{
  "tie_embeddings": false,
  "init": "normal",
  "init_std_qkv": 0.0247,
  "lr_mult_o": 0.808,
  "beta1": 0.93,
  "batch_tokens": [65536, 131072, 262144]
}
MLP neurons of a small language model. Each row is named by its layer, matrix (up: input weights; down: output weights) and neuron, and shows model dimensions 80-175. Each number is 128 + 32 x the weight over its row's rms, rounded and kept within 0 to 255.
After each neuron's rows, "fires on" lists the tokens most often at its 100 highest values on Wikipedia text that the model never trained on.

L3.up147 [109 127  85 171 171 117 151 205 104 133 171 151 168 123 116 120  95 110 130 143 176 129 146 137 106 119 232 110  92 213 190 151  90 133 130 118 103 130 166 155 153 113  93 100 106  83 101 125  94 105 147 121 101 191 156 133  94 111  76 142 116 128 113 101 171 162 127 135  81 138 155 145 182 101  97  79 100  91  96  92  74 215 122  68  71 125 132 138 108  91 119 125 197 112 159 157]
L3.down147 [146 154  56 171 115 152 105 120 122 131 147 156 145 118 100 116  85 139 104  93 155 127 124 164 119 139 127 131 141 139 134 112 112 222 122 110 113 119 110 155  90 192 118 139 159 135 152  57   0 155 180 124 107 150 162 177 160 107  82 190  97 117 154 131  49 165 158 122 164 153 139 139 189 120  82  97 158 130 103 153 164 134  98 118 161 129 122 149  88 121 137 139 116  94 106 150]
fires on: "-", "–"

L3.up313 [133 115 159 112 110 159 134 143  91 103 121 116 149 141 199 124 114 142  72 132 144 121 167 177 141 103 114 130 111 137 112 153 127 186 117 108 149 131 107 155 171 151 117 157  98 132 161 182 130  89 166 122 155 156 144 112  84 171 109 171   0 131 117 104 153 166  77 179 145 159 207 180 117 118 158  93 131 137 149 188 132 128 110 120 161 140 147 111  95 107 126 167 111 146 108 156]
L3.down313 [163 138 135 146 120 145 114  39 102 120 133  91 137  89 116 133 158  99 126 119 106 109 135 143 131  79 102 111 178 146 166 131 132 142 134 168 161 173 113  50 150 135 162 122  85 157 109 110 138 203 137 210 126 160 106 135 113  75 148 158 116 144 148 128 148 131 101 109 159 127 146 114 109 159 111 130 125 114 141 120 133 106 133 113 151 128 101 105 134 132 108 113 129 125 153 125]
fires on: " also", " which", " and", " as", " including", "-"

L3.up91 [183 123 115 117 132 168 113 151 133  80 187 198 176 108 116  53 126 106 189 124 122 106 129 151 155 157 149 139 175 150 108 132 162 163  86 141 246 128  97 143 157  92 103 152 173  89 130 134 120 151 130 144  46 106  86 128 111 115 125 152 140 123 130 137 150 180 129 171  90 145 129 113 167  85  75 132 135  66  93 113 114  85 146 138 142 159 143 135 105 160 147 113  63 101  87 137]
L3.down91 [106 135 115 127 145 162 134 121 139 133 139 131 164 154 152 137 151 130 108 160 124 113 107 123 142 156 146 150  98 141 113 159 145 142 124 159  96 149 151 118 124 122 119 109 148 109 173 107   0  80 162 117 120 100 129 106 130 107  85 134 195 142 159 106 129  83 118 128 130 112 150  88 210 121  76 137 107 189 126  85 107 139 109 192 146 113 115  99  93 135 127 123  88 162 147 137]
fires on: "-", " Re", "á"

L3.up1534 [ 77 159 106 106 152  95  79 126  78 110 103  75 104 147 131 131 103 193 106 160 143 159  63 115 154 132 167 137 130 163 145 106 123 175  95 122 107 163 116 144 163 125 123 140 153 162 116 185 165 100 156 140  78 172 200  89  89 159 151 150 176  91 148 146 106 135  90  41 159  97 188  61  93 103 175 137  94  96 131 107 140 154  63 122  98 141 152 111 174  90 127 171 127 161 164 172]
L3.down1534 [ 78 116 187 143 178 193 111 106 130 118  93 103  95 150 181 129 131 124 158 143 109 168  63 153 149 119 104 148 109 170  93 113  99 156  40 178 123 107 193 144 140 183 109  94 128 162  58 126 149  47 149 147  94 101  84 197 174 151 102 122  99 143 164 164 123 148 148 131  94 136  64 104 110 147 105 137 109 163 153 128 117 161 133 147 170 127 186 119 183 108 134 149 174 129 214 103]
fires on: ".", "A", "é", "E", "ag", " A"

L3.up844 [109 170  71 143 135 128 192 138 115 128 131 163  87 190  66  75 151  61 143 152 129 153 213 154 150 150 210  79 103 174 200 135  99 146 209  60 129 146 107 153 110  99 128 147 123  76  85 131 134  97 163 141 127 123 100 144  77 144 207 123 112 119 171  98 179 145 127 198 134 120 102 128 147 112 122 104 180 149 121  77 126 105 106 107 129  96  66 171 148 136  81 103 109 130 167 146]
L3.down844 [121 140 125 171 157 128  94 178 190 129 124 132 193 104 143 156 117 110 146 164 134 163  85 194 144 142 137 129 147 128 139 141  99 174 155  88 153 141  96  91 143 154 173 170  83 126  67  82 113 161  91 153  86 114 119 163 129 138 111 148 136 168 117 112 157 142  43 127 161  94 129 127 113  90 161 116 106  87 128 117 131 117  81 107  41 193 156 130 100 165 106 129 104  73 124 131]
fires on: "-", "t", "\n", "sh", " (", "–"

L3.up84 [117  99 106 134 158 153 207 168 150 199 174 101  92 130 153  79  86 139 116 167 144  78  80 187 133 127 113  67 116 106 153 104 130 131 158  75 121 141 157 170 187 140 131  95 116 125 133 122 157 110 155 174 125  94  70 110 145 107 105 110 183 155 114 138 204 102 130 147  58 111 113  10 118 134 155 137 108 127 151  95 199 177 134 154 149 109 110  94 102  64 117 121 181 126 138  94]
L3.down84 [132 134  89 155 174  87 188 138 108 149 115 144 117 160 135 101  69 129  69 150 211  95 115 165  88 118 163  95  94 120 133  89 105 124 171  80 140 129 126 176 141 129 138  93 144 104 151 111 164  98 119 169 106  89  87 120 159 141 163 117 126 161  99 154 154 111 122 136 119 133 135  42 116 121 146 120 153 172 195  87 135 136  90  97 143 109  72 148 127 106 158 131 166  75 120 110]
fires on: ".", "\"."

L3.up54 [131  83 122 193  92 155 189 128  99 109  67 145 116  74 123 131 109 155 122 154 146  94  96 163 114  67 124  68 161 143  92 166 128 103  74  86 133 152  91 114  52 154  55 147 154 158 165 122 145 102 134 118 136 129  42  84  89 159  95 122 169 166 119 163  76 145 128  87  68 130 150  97  89 127 115 118 107 113 162 162 131 101  92 122 164 112  92  88 123  99  96 153 104 133  95 136]
L3.down54 [214 157 105 141 166 177 134 145 162 122 133  83 112 161 134 137 107  99 154 123  80 122 143 139 144 210 133 104 181 185 146 112 110 195 160 142  85 114 135 106 160  53 123 151 105 161 188 191 182 136 118 139 110  78 172 134 130 106 107 145 104 106  95 119 120  77  96 164 139 137 130 134 128  76 143 141  92 134  96  87 133 133 156 147 135 141 119 139 146 152 196 110 118  71 104 110]
fires on: "==", "===", " ===", " ==", "is"

L3.up672 [106 171 135 137 164 188  91 105 152 214  88 130 186 125 155 123 105 146  97  96 107 108 129 123  93 148 110  83 126 170 145 143 108  99 149 107  82 187 130 137 131 124 131  52  65  58 175 152  56 165 149 107  82 140 153 137 105 128 114 130  90 106 113 120  88 100  73 119 103 152  62 119 167  98  97 144 158 112 120  58 104 115 205 156  99 164 120 174 128  98  95 167 100  99 108 149]
L3.down672 [ 98  96 148 147 148 173 158 130 155  97 100 154 162 130 137 137 188  50 102  53 129 145 110 125 135 103  83 148 126 142 151 130 117 123 157 139  77 209  96 109 107  98 150 118  95  77 110 101   0 112 128 140  89  37 145 166 173 174  83 100 125  71 126 105 116 153 160 121 146 136 135 135 159 112 122 103 104  98 110 107 141 121 149 133 168 156 118 170 152 162 136 132  75  82 192 142]
fires on: "-", " dis", "ro", " micro"

L3.up392 [114  87 151 143 109 116  69 120 131 142 114  84 140 120 167 144 187 122 183 104 147  92 138 150 155 147 122 174 145 117 146 134 102 169  38 140 151  92  92 120 104  89 179 163 144 120 109  48 108 173 115  25 153 135 111 103 157 159 143  57  84 181 159 126 127 107 158 156 170 145 135 100 126 147 101 136 141 118 101  61  62 147  85 139  92  84 193 153 127 141 110  98 132 140  58 155]
L3.down392 [156  77  94 110  94 158 119 141 174 142 127 132 196 142 164 125 133 136 108 147  84 145 104 160  89 122 180 121 149 125 122 137 158 124 148 125 125  86 152 120 118 209 140  87 165 135 140  81 240 139  63 171 140 146 113 147 184  95 109 163 140 104 126 155 158 135 122 167 143 162 180 159 126 145 199  35 164  85  94 126 168 124 118 143 135 112  80 135 155 154 130 129 129 170 169 178]
fires on: ";", " ;", " |", ":", " income"

L3.up759 [151  91 139 124 143 145  94 192  94  88 144 129 133 164 106 102  84 141 165  97 219  92 132 185  79 169 200 163 132 130 130  98 130 125 120 139 123 151 136 168  94 235 164  77 159 148 131 119 113 141 158  91 172 143 129  79 104 114 109  91 184 117 111 119 105 131 191 116 153 150  94 121 172 119 134 144 115 174 139 123 123 174 138 149  95 177 111 162 166  83 120 160 131 155 138  70]
L3.down759 [120  93 151 155 109 153  92 165 115  92 118 114 137 186 114 105  86 188 121 110 116 144 107 126  96 127 149 168 101 178 137 137 126 180 136 146  87 172 166  91 120 192 129 132 127  93 151 116  74 143 141 129 137 126 138 129 148  82  88 219  94 108 151 143  95 158 149 142 110 187 123 138 169 109  96 121 146 137 117  83 130 125 102  95 136 147 146 181 109  97 164 100 161 132 171 123]
fires on: "-"

L3.up42 [140  80 155  79 141 100 129 138 131  82 128 135 117 129 152 106 197 140 124 201 164 116 125 146 119 158 165 150 118 190  63 113 183 120 126 130 115 169 136 183  82 194 146  75  58  89 118  95 146  65 108 100  91 194 118  79 114 119 148 140 100 115 179 164 125 188  78 160 141 153  84 115 117 171 152 163 166 173 139 102 125 124 111  87 131 197 135  89 121 139 147 126 138 155  63 116]
L3.down42 [105 139 143 150  62 176  98 129 121  78  79 113 153 148 142 132 129 138 131 141 125 118 129 138 155 132  97 142  99 118 102 131 138 116  63 102 115 158 119 126 141 155 175 184 190 114 121 103  64 176 151 105 107  97  94 122  72  84 132 140 105  97 153 110 120 116  96 127 111 135 109 110 116  98 150  95 102 169 117  88 105 129 125 140 103 126  86  57 157 158  82 163 107 116 102 160]
fires on: " ", "-", " un", "ust", "="

L3.up1182 [179 107 120 137  89  86 132 119 164 100 180 101 168 118 125 112  91 149 147 131 123 120 146 116  86  54 120 142 179  70 143 105 119 122  96  92 116 137 114 189  66  63 168 131  97  60  94 129 202 106 147 138 147 141 104 117 145 132 114  86  95 162 135 129 118 178 115 146  97 143 146 104 163 138 123  79  91  77 133 128 151 159 178  77 187 152 118 116 103 197 103 106 120 198 106 149]
L3.down1182 [156 156 145  93 152 122 193 139 118  93 170 145  87 139 144 162 161  81 115  70 141 148 114 200 165 152 172 125  83 165  92 180 178 125  93 118 186 116 115 111 146 143  77 128 162  88 134 116  19 113 184  77 125 100  85  88 184 150 154 122 173  75  94 170  97 107 170 139 130 122 120 163 104 137 118 199 162 112 127 128 107 137  76 127  56 135 145 130 146  83 149 182 125  92 126 183]
fires on: "\n", "==", " |", " of", " ==", " career"

L3.up778 [100 128 192 109  93 147 159 173 116 174 120  83  50 109  94 105 100 135  71 166 155 136 125 213 130 116 125  98 119 151 149 111 191 170 161 150 127 138 135  68  99 160 119 138  72 127 177 132 127  94 122 131 139 137 118  67  98 123 140 170  70 239 110 142 144 125 188 156 114 125  96 119 120  93 126 116 103 120 136 112 113 119 126 114  70 125 142 160  68 102 222 135 119  70 103  96]
L3.down778 [138  86 147 115 120 128 105 146  87 102  66  69 137 124 143 161 103 104 146 123 127 152 142  84 108  88 148 133 133 131 165 138 143  71 135  61  83 149 117 128 134 131 139  97 201  63  74 111 148 141 112 154 118 117  84 122 103 140 104 129 116  81 135 141 128 111 135 187 115  71  97 151  97 105 136 179 132 187 112 163 100 110 129 149  83 158 130  81 149 110 175 107  83 210 113 125]
fires on: ":", "\n", "-", " ", " over", " |"

L3.up288 [113 193 127 110 144 133 114 114 131 140 125 143 135 114 182 136  70  82 161 154 108  82 110 107 155 132 142 177 145 101  90  84 155 113 164 210 106 125 121 101 184 106 131 140 128 139  81 150 132 157  79 118 146 196 225 134 171 162 128  88  89  98 143 174 112 120 121 128 164 143 188 104  74 121 163 151 120 119  71 179  93 126 131 151 141 176 139  99 143 103  79  64 144 129 126 167]
L3.down288 [113 120  97 146 128 190 118 155 152 125 138 131 168 132 102 114  94 168 123 151 138 136 160  90  85 202 101 121 108 170 118 143 153 166 166 165 121  91 159 160 159 133  69  90 135 149  77 146 196 158 113 137 151 134 121  62 132 157 105  81 159  88 116 191 152 106 109 136 179 132 118 114 138 144 157 117 141 110 124  99 110 163 137 134 119  83 128 131 121 163 103 136 110 115 117 174]
fires on: "%", " |", " population", "ro", " females"

L3.up1136 [129 140 119 151 107 117  85 125 122 156  68  56 101  78 117  84 149 103 159 113 206 109 159 145 141 139  86 188 129 160 104 174 127  65 132 132  94  86 131 147 138 141 119 112 149  53 164 138 165  76 171  71 152 115 113 112 182 182 135  81  97  81 210 115 147  92 159 111 173  38 133 122 130 115 106 185 108 110 192 160  91 155 133 137  92 183 157 151  87 103 147  97  97 103 128 152]
L3.down1136 [122 130  95  79 123 156 112 105 166 109 104 168 124  68 187  97  86 114 189 176 123 132 180 138  68  69  94 108 106 131 130 114  82 114 144 132  90 152 140 207 126 130 152  81 149  41  83  88  84 151 121 113 144  80  77 155 142 135  84 173 116 139  79 121  98 132 140 167 165  79 151 123 157 119  91 146 110 137 156 106 159 195 131 153 139 171 114 190 130 105  87 134 104 153 165 128]
fires on: " |", "1", "2", " 18", ":", "|"

L3.up1488 [115  87 145  62 173 126 177  94  94  95 106 128 148  93  90 148  60  87  85 138 130  88 122  63 110 134 139  94 156 143  73 121 137 113 107  90 133 160 176  99 115 111 127 118  80 160 161 139 160  10 115 112 174 150  83 125 110 186  87 105 150 133 107 133 154 124 188 130 110 163 138 140 187 122 103 142  99  66 160  63  74 131 110 146 137 109 130  92  92  93 119 156 115 106 111  79]
L3.down1488 [100 138 128 175 136 116 135 108 100 139 149 144 133 142 112 156 153 202 148 184 104 147 124 112  96 126 168  75  85 142  80 126 134 125 130  77 126  65  74 132 116 135 192  89 185  86 163 140 169 137  56 165 131  99 194 126 118 186  96 146 146 179 148 148 108  79 133 162 141  96 191 133 107 137 132 125 192 104 104 124 192 121 114 108 123 130 174 117  91 132 162 117 124 125  96 154]
fires on: ".", "==", "===", "é", "am", " =="

L3.up1468 [139 130  99 109  87 167 150 161  99 131 130  59 131  94 127 144  92 127 144 111 131 154  89 137 129 108  99 100 129 165 119  85 115  98 139 184 103 115 184 150 134 160 117 115 100 151 130 148 109  92 111 138 177  93  70 150  64 137 151  66 121 158 128  91 143 135  88 116 106 229  81  79 120  72 188 107  91 126 101 101 133 124 145 165 141  62 107 130 118 132 147 169 108 140 138 119]
L3.down1468 [ 97 100 149 143 103 147 111 171 127 137 131 108 118 182 128 150 101 103 157 114 102 140 161 169 132 151 122  67 161 147 110  93  87 118 113 135 155 138 151 122 148  88 145  85  97 138 150 142 118  87  57  87 125 111 141 122  81  78  92  44 114 134  73  60 141 162 119 126  84 142 172 132 115  92 101  98 153 100  93 139 143 124 119 126 122 116 197 117 135 181 148 136 146 112 117 137]
fires on: "\n", " /", " |", " there", " Total"

L3.up1274 [136 138  95 132 104 111 111 193 126 128 162  87 166 146 122 103 140 115 138  88 155 113 135  91 108  98 124 148 201 152 172 196  79  97 105 108 129 167 154 132 143  84 143 139  37 135 132 149 180 120 137 138 176 106 153 152 131 143 126 132 112 136 115  72 128 140 101 171  82  71 150 146 133 168  71 164  87 120 145 148 135 192 134 138 187 161 109 149 108 208 137 137 173  91  56 117]
L3.down1274 [130 200 219 139  92  89 146 202 115  84 151  90 174 140 186 108 111  63 113 177 124 128 130 153  91 123  78 145 174 127 163 139 113  80  82 178 130 133 101 137 172 126 157 164  97 163 116 105 122 158 142 166 158 138  95 148 133  86 146 127 141  60  97 127 123 142 132 143 161 198 172 151 109 129  72 188 135  92  75  83 152  93 148 108 154 102 179 106 121 126 175 113 134 124 137 181]
fires on: " |", " of", " van"

L3.up44 [119 113 156 109 116 134 171 147 116 155 136 125 121 135 100  83  91 116  69 154 107 112 106 174 121 115 141  67  52 106 187 197  80 153 129  90 162 155 120  99 116 103 140 110 129 139 165 126 138  79 109  83 100 122 119 172 120 144 162 139  68 179 188  91 140 124  67 143 103 159 141 159 140 142 122 163 103 137 130  91 123 132 113 141 115 150 146 145 108 138 160 122 107 153 126 136]
L3.down44 [121 138 125 134 126 132 140  84 136 106 190 123 108 139 146 139 145 176 191 181  96 107 110 116 127 137 153 151  92 144 173 170  61 109 199 120  96 108 112  96 163 133 139  95 212 112 132 123 156 159  80 178  91 131 127 147 158 161 120 110 139 132 134 136  90 157  80 135 112 100 140 129 120 164  50 172 139 176  98 152 152  65 133 163 150 163 120 148 119  86 197 145  35 101 121  93]
fires on: " In", " of", "in", " |"

L3.up946 [128 107  91 123 163 139 182 115 133 158 163 100  74 126 132  61  96 131 146 154 157  88  72 160 131 159  86  91 151 126 142 120 135  91 150  97 114 127 103 174 153 152 132 113 137  98 138  95 199  93 167 175 132 101  97  81 163 165 167  58 158 168 119 107 217  97 133 136  46 111  87  70 149 131 145 138  95 145 142  99 200 158 146 129 115 105  92 143 145  87  83 108 215  79 112  77]
L3.down946 [ 95  54  90 131 170  79 211 110 109 140 115 111 100 133 157 116  95 124 112 129 175 122 140 168 129 121 194 116  40 115 140 132  99 188 173 134 144  99 138 136 156 127 155  79 114 168 123 167 127 136 103 159 114  75 139 155 200 111 141 163 121 149 141 176 190 148 137 132 124 119 146  41 123 123 134 115 154 148 113  89 191 167  46  64 163 138 115 158 127 119 161 110 190 120 157 120]
fires on: ".", ").", "\"."

L3.up977 [ 97 127  72 124 160 117 144 121 129 113 111 173 148  99 116 188 153 118 130 121  84  91  91 125 168 161  87 144  96 177 127 137 131 171  60 156 132 130 192 118  68 177 107 165 138  90 109 139 152 166 120 112 100 152 123 171 150 128 188 100  77 149 117 125 143  84 170  96 138  94 165 122 145  95  81 115 149 161 138 104 126 136 168  87 122 133 136 149  72 108  53 118 119 133 178 135]
L3.down977 [135  66 136 152  83 107 127 154 104 145 114 178 120 178 111 165 100 153 113 139  95 171 167 110 154 178  80  98 107 109 197 107  91 104 143 112 162 175  66 155 108 127  93 105 114  81 141 144 125 170 191 181 194  70 169 110 145 116 210 148  87 143 122 150 162  59  77 136 150 111 127 127 115 148 104 167 146  31 126 195 158 108 104 134 141 160 176 154 124 103 146 119 134 161 150 144]
fires on: "9", "1", "2", "6", "5", "'"

L3.up238 [115 109 185 117 150 120 157 151  93 225 160 155 102 147  72  78 118 124  78 115 105 131 153 161 140 113 142 122  76 152 123 158 157 154 117  94 126  93 145 153 177 158  89 155 131 107 199 130 128  84 156 143 126 163  86 109 138  94 166  91 123 127 126 118 127 142 148 130 155  79 166 119  83 137 154  92 152 125 168 138 151  59  67  38 108 101 132 148 106  97 126 196 167 134 116 123]
L3.down238 [107 117 112  76 144 113 106 127 116  91  96 121 128 104 134 132 144 126 117 116 117 140 113 145 110 118 161 142 112 100 128 145 142 100 136 216 158 151  75  43 197 197 157  95 162 137 182 109 153 114 142 131 114 104 119 144 130 117 115 137 132 143 132  78 183 157  90 134 126  84 124 121  98 148  81 171  74 106 183 162 131 128 133 158 151 149 145 133 132 142 117 143 151 119 187 141]
fires on: "-", "|", " |", " as"

L3.up279 [139 185 151 124 151  65 144  98 137  95 152 180 181 157  42  96  89 149  85 113 187 137 123 143 146  63 147 121  94 152 165 181  99  76 126 132 131 136 154 152 116 133 144 144 185 146 124 110  99  93 151  95  95 125 120  89 126 134 169  96 141 123 146  81 174  90 162  98 148  90 156 128 119 155 168 190 101 169 116 114 116  97 114 134  97 123 105 147 123  87  98 181 111 178 132 160]
L3.down279 [ 67 175 192  95 122 166 122  95 114  88 121 116 179 144 134 135  86 106 146  85  98 126 123 223 125  95 153 106 106 145 163 107  72 109  81 113 142 156 101 123 139 106  90  88 104 103 151 156  47  93 156 105 137 105 144 118 109 119 215 146 143 122 179  78 169 147 101 112 152 147 152 132 123 102 160 198  66 141 147 128 100 177 161  68 121 135 104 212 130  86 146 163 179 115 108 104]
fires on: " A", " The", " Con", " In", "A"

L3.up1301 [125  99 135  88 206  99 125 134 165 213  94 141 122 138 152  98  93  79  55 113 138 110 155 181 131 100 153 105 127 178 100 125 125 101 144 139 182 171 182 155 163  68 101  93 119 103  97  74 127 125 122  64 107 152 153 147 149 123 126  79 148 136  84 122  86 184 123  84  75 122 140 134 120  76 169  99 117 140  81 128 165 180 144  87  63 102 107 159 114 134 181 118 157 110 144 117]
L3.down1301 [115 115 154 138  90 115 109 151  90 154 114  87 157  95 162 166 115 154 120 141 131 161  60 164 135  99  99 103 134 125 118  72 164 132 109  48 122 112 142 107 136  97 203 146 117 125 155 109  66  98 181 129 115  72  85 149  75  92  96 152 122 113 103 108 127 190 156 136 161 105 124 169 178  91  74  68 118 158 150 138 132 108 133 171 181 174 148 152 124 127 166 138 121 140 163 129]
fires on: "-", ".", "up", "–"

L3.up994 [129 120  76 159 196 217 143 107 131 132 145 189  84  90  98 103 111  83 100  83  72 130 113 147 135 129 194 116 105 147 209  84  99 213  94 120 178 100 111 113 137 136 164 108  82 135 135  82 128  95 124 166 109 159 106 122 132 106 107 147 147 162 111 128 147 171  85 142 152 126 104 106 173  80 179 114 110 103 101  86  63 126 164 121  88  87  79 108 147  98 133 125 159 179  98 124]
L3.down994 [ 72 177 127 106 130 199 121 108 169 109  71 140  95 127 132 108 110 120 150 137  75 181  82 176 109 173  97 145 150 142 173  76 122 198 101 112 143 136 105 119 112 158 104 129  97 153 142 106  17 130  89 156 148 165 142 172 103 131 111 100 125 103 109 116 204 122 118 188 153  90 112 158 137 142 128 143 164  81 112  93 115 182 122 109 109 125 180  79  99 124 130 119  64 186  91 133]
fires on: "-", "–"

L3.up1051 [168 116 147 212 168 158  85 163 100 104 177 159 150  96 103 130  65 188 121 114 125 142 133 122 168 137 159 129 128 154 117 191 120  85  70 158 173 116 123 121 177 132 106 148 156 116 169  60 169  82 157  77 115 113 114  89 147 184 132 104 138 194 124  84 111 101 144 145 181 111 177  89 107 173 108  75  50 113 123 116 103 109  72 141 122 144 150 105 127 111 172 124 111 100  94  86]
L3.down1051 [ 88 120 107 105 165 140  96 147 150 156 116  80 132 115 233 125  55 114 166 135 142 161 154 114 126  97  89 184 146 123 159  80 102 140 181 100  93 136 100  96 108 140 166 151 153 171 108 132 142 154  82 187 185 112 124 144 115 138 114  74 148 107  83 154  85  94  98 104 151 121 135 125 161 175 123 189 170  81 126 138  99 175 127 119 131 102 177 104 153 111 120  98  83 114 166 148]
fires on: " |", ";", " member", " World"

L3.up1329 [122 147 112 130 172 131 112 137 184 109 169 169 137 106 142  67 129 132  75 142 125 115  32 101 165 182 161 112 134 182 153 103 130 105 125 105 130 114 147 179 179  83 129 101  86 162  76 100  52 157 111 159  99  83  89 113  85 155  59 162 158 142 151 106 163 169 159 171 167 146  89 129  84  71 118 141  90  95 155  97 180  69 182  97 178 152 129 125 157 161  71 167  87 133  94  98]
L3.down1329 [154 111 135 127 123 141 210 152 135 122 144 111 135  47 120 147 124 144 192 182 111  73 150 151 184 139 136 133 140 181 108 148 104  31 136 164  63 131 137 159 167 157 136 138 127 165 117 125  83 145 127 147  81  97 103 201 179 123 118 137 112 118 151 123 150 166 108 150 174 148 118  89  90 115 111  69  99 107 163  70  70 104 155 122 101 105 151 125 100 167 150 118  86 102 106 111]
fires on: "\n", "-", " Gal"

L3.up1509 [162 115 157 143 129 143 116 108 143 140  88  90 109  79 119 122 145 104 183 162 132 105 203 147 111 181 159 147 134  98  74  90  98  91 119 181  72 189  70 136 139 134  87 113 129 123  83 181 130 147 157 143 201 141 135 127  85 102 105 113 138 111 100 130 160 139 146  84 132 172 142  59 111 197  77 149 131  88 118 101 154 181 168 127 132 148 192  74  89 160  85 101 187 142 141 104]
L3.down1509 [129 103 167  57 193 118 129 137 127 106 141  97 179 107 176 115 128  97 122 131 135  69 114 188 140 134 121 129 111 147 143 170  97 129  89 113 100 164 133 141 202 138 136 117 172 169  82 155 165 145  84 108 116 159 109 118 139 150 139 156 141 169  58 120 139  95 113 136 144  95 130 114 127 177  93 103  93 136 147 199 187 149 151 119 138  93  64 162 107  87 150 185 158 127 124  56]
fires on: " |", ":", " from", " population", ".", " medal"

L3.up319 [174 145 169 131 136  77 167 112 141 142  50 102 153 104 106 127  78 142 169 145 155 144 172 151 141 158 191  60 149 131  78 163 140  99 138 100 154 152 133 155 127 206 172 157 141 106  93 131 165 106 131 125 132 119 120  88  66 182 126 136 170 118 118 144 170 113 109 109 162 143 124 141 203 168 129 156 111 142  96 150 155 121  54 125 207  62  76 104 124 193 133  82 138  77 139 148]
L3.down319 [103 107 113 132 149 102 141 100 157 131 189 163 157 104 137 101 110 124 108  98 136 111 113 133 180 105 107  99 130 115 127  88 122 113 123  93 126  67  92 180 160 126 146 141  73 111 124  92 137 127 108 114 122 113 132 154 147 138 144 115 126 132 137 100 109  68 107 179 153 145 160 127 184 157 135  61 109 142  80 215 160  88 105 123 110 105 117 100 116 124 146 176  72 118 107  91]
fires on: " or", "/", ":", " total", " from", " average"

L3.up1493 [148 113  79  67 136 179 116 126 151  92 112 231 123 122 148 142  89 104  99 122  98 114 118 119 103 144 123 141 156 118 128 157 157 113  77 183 105 162 127 125 132 154 150 119  67 144 179 112  58 140 130 114  86 136 106 137 138 135 135  72 119 157 129 112 196  98 177 105 158 149 182 149 201  91 162 124 117 177 196 136 130 140 135 169  96 133 159  70  70 113  68 157 150  77 157 117]
L3.down1493 [107  91 155 135 111 107 174 120 109 174 101  57 112 167  99  89 199 123 112 145 113 107 151 142 165 135 153 133 127 108 122 107 139  93 153 134 120  94  55  89 116  93 106  93 111 117 134 178 140 190 123 141 115 161 143 199 115 102 172  96 123 127 110 158  99 136  97  98 142 181 157 142  91 141 103 132 137 136 129 141 130  75 136 119  97  70 190 134 121 130  83 135  98 106 139 103]
fires on: "1", "2", "9", "3", "6", "7"

L3.up1466 [167 131 130  99  96  90 115 148 147 103  98 148 176 102 135 113 100 168 158 126 148 147 107 120 134 115 136 133 160 140 183 116 148  70 101 135 135 143 169  98 114 115 135  93  65 135  83 140 121 103 134 108 135 165  92 143 132  96 134  77 156 137  86  89 114 149 165 110 154 173 130 149 137 112 191 189 108 111 144 118 171  80 114 135 105 118  90 116  86  87 130 201 127 175 110 165]
L3.down1466 [145 164 179 143  83 134  75  91 118 150 110 174 150  63 167 112 116 118 173 158 194 161 121 155  88  86 126 128  98 156 177 167  41 110 101 132 112 112 130  96 106 155 128  98 123  82 134 154 114 145 106 139 156  58  78  97 165 141 209 113 142 151 103  68 132 114  88 101  94 150 123 150 152 106 127 169  23 142 123 166 148 129 157  97 117 163  87 188  85  46 141 118 124 169 123 165]
fires on: " A", " An", " The", " In", " It", " He"

L3.up1283 [165  80 116 117 170 184 111  76 180 174 169 134 117 141 176  64  77 113 152  73 157 189 133 136 107 136 150 105 145 132 113 126 120  94 136 110 138  72 151 186  74  79  96 151 125 135 131 123 110 144 108 106 146 108 119 203 123 103 157 104  68 180 154 161 148  97 139 105 121 121 134 118 135 196  65 103 123 133 124 109  86 114  86 109 101 100 153 100 125 124 155 153 147 101 133 144]
L3.down1283 [179 133 155 106 153 143 126 146 145 156  52 147  92 121 135  96  98 148 141 116  98 113  98 146 117 156 122 168  86 115 209  97 167 147 150 201 168 124 115 120 137 141 128 142  87 127 159 126 123 140 183 152 142 138 107 135  54 167 138 140 102 163  86 129 165 118 145 168 143 156 150 212 118 137  91  72 127 136 129  80 184  98 200 103 138 125 192 182  98  85  94 136 112 152  92 190]
fires on: ";", ",", " while", " whether", "ut"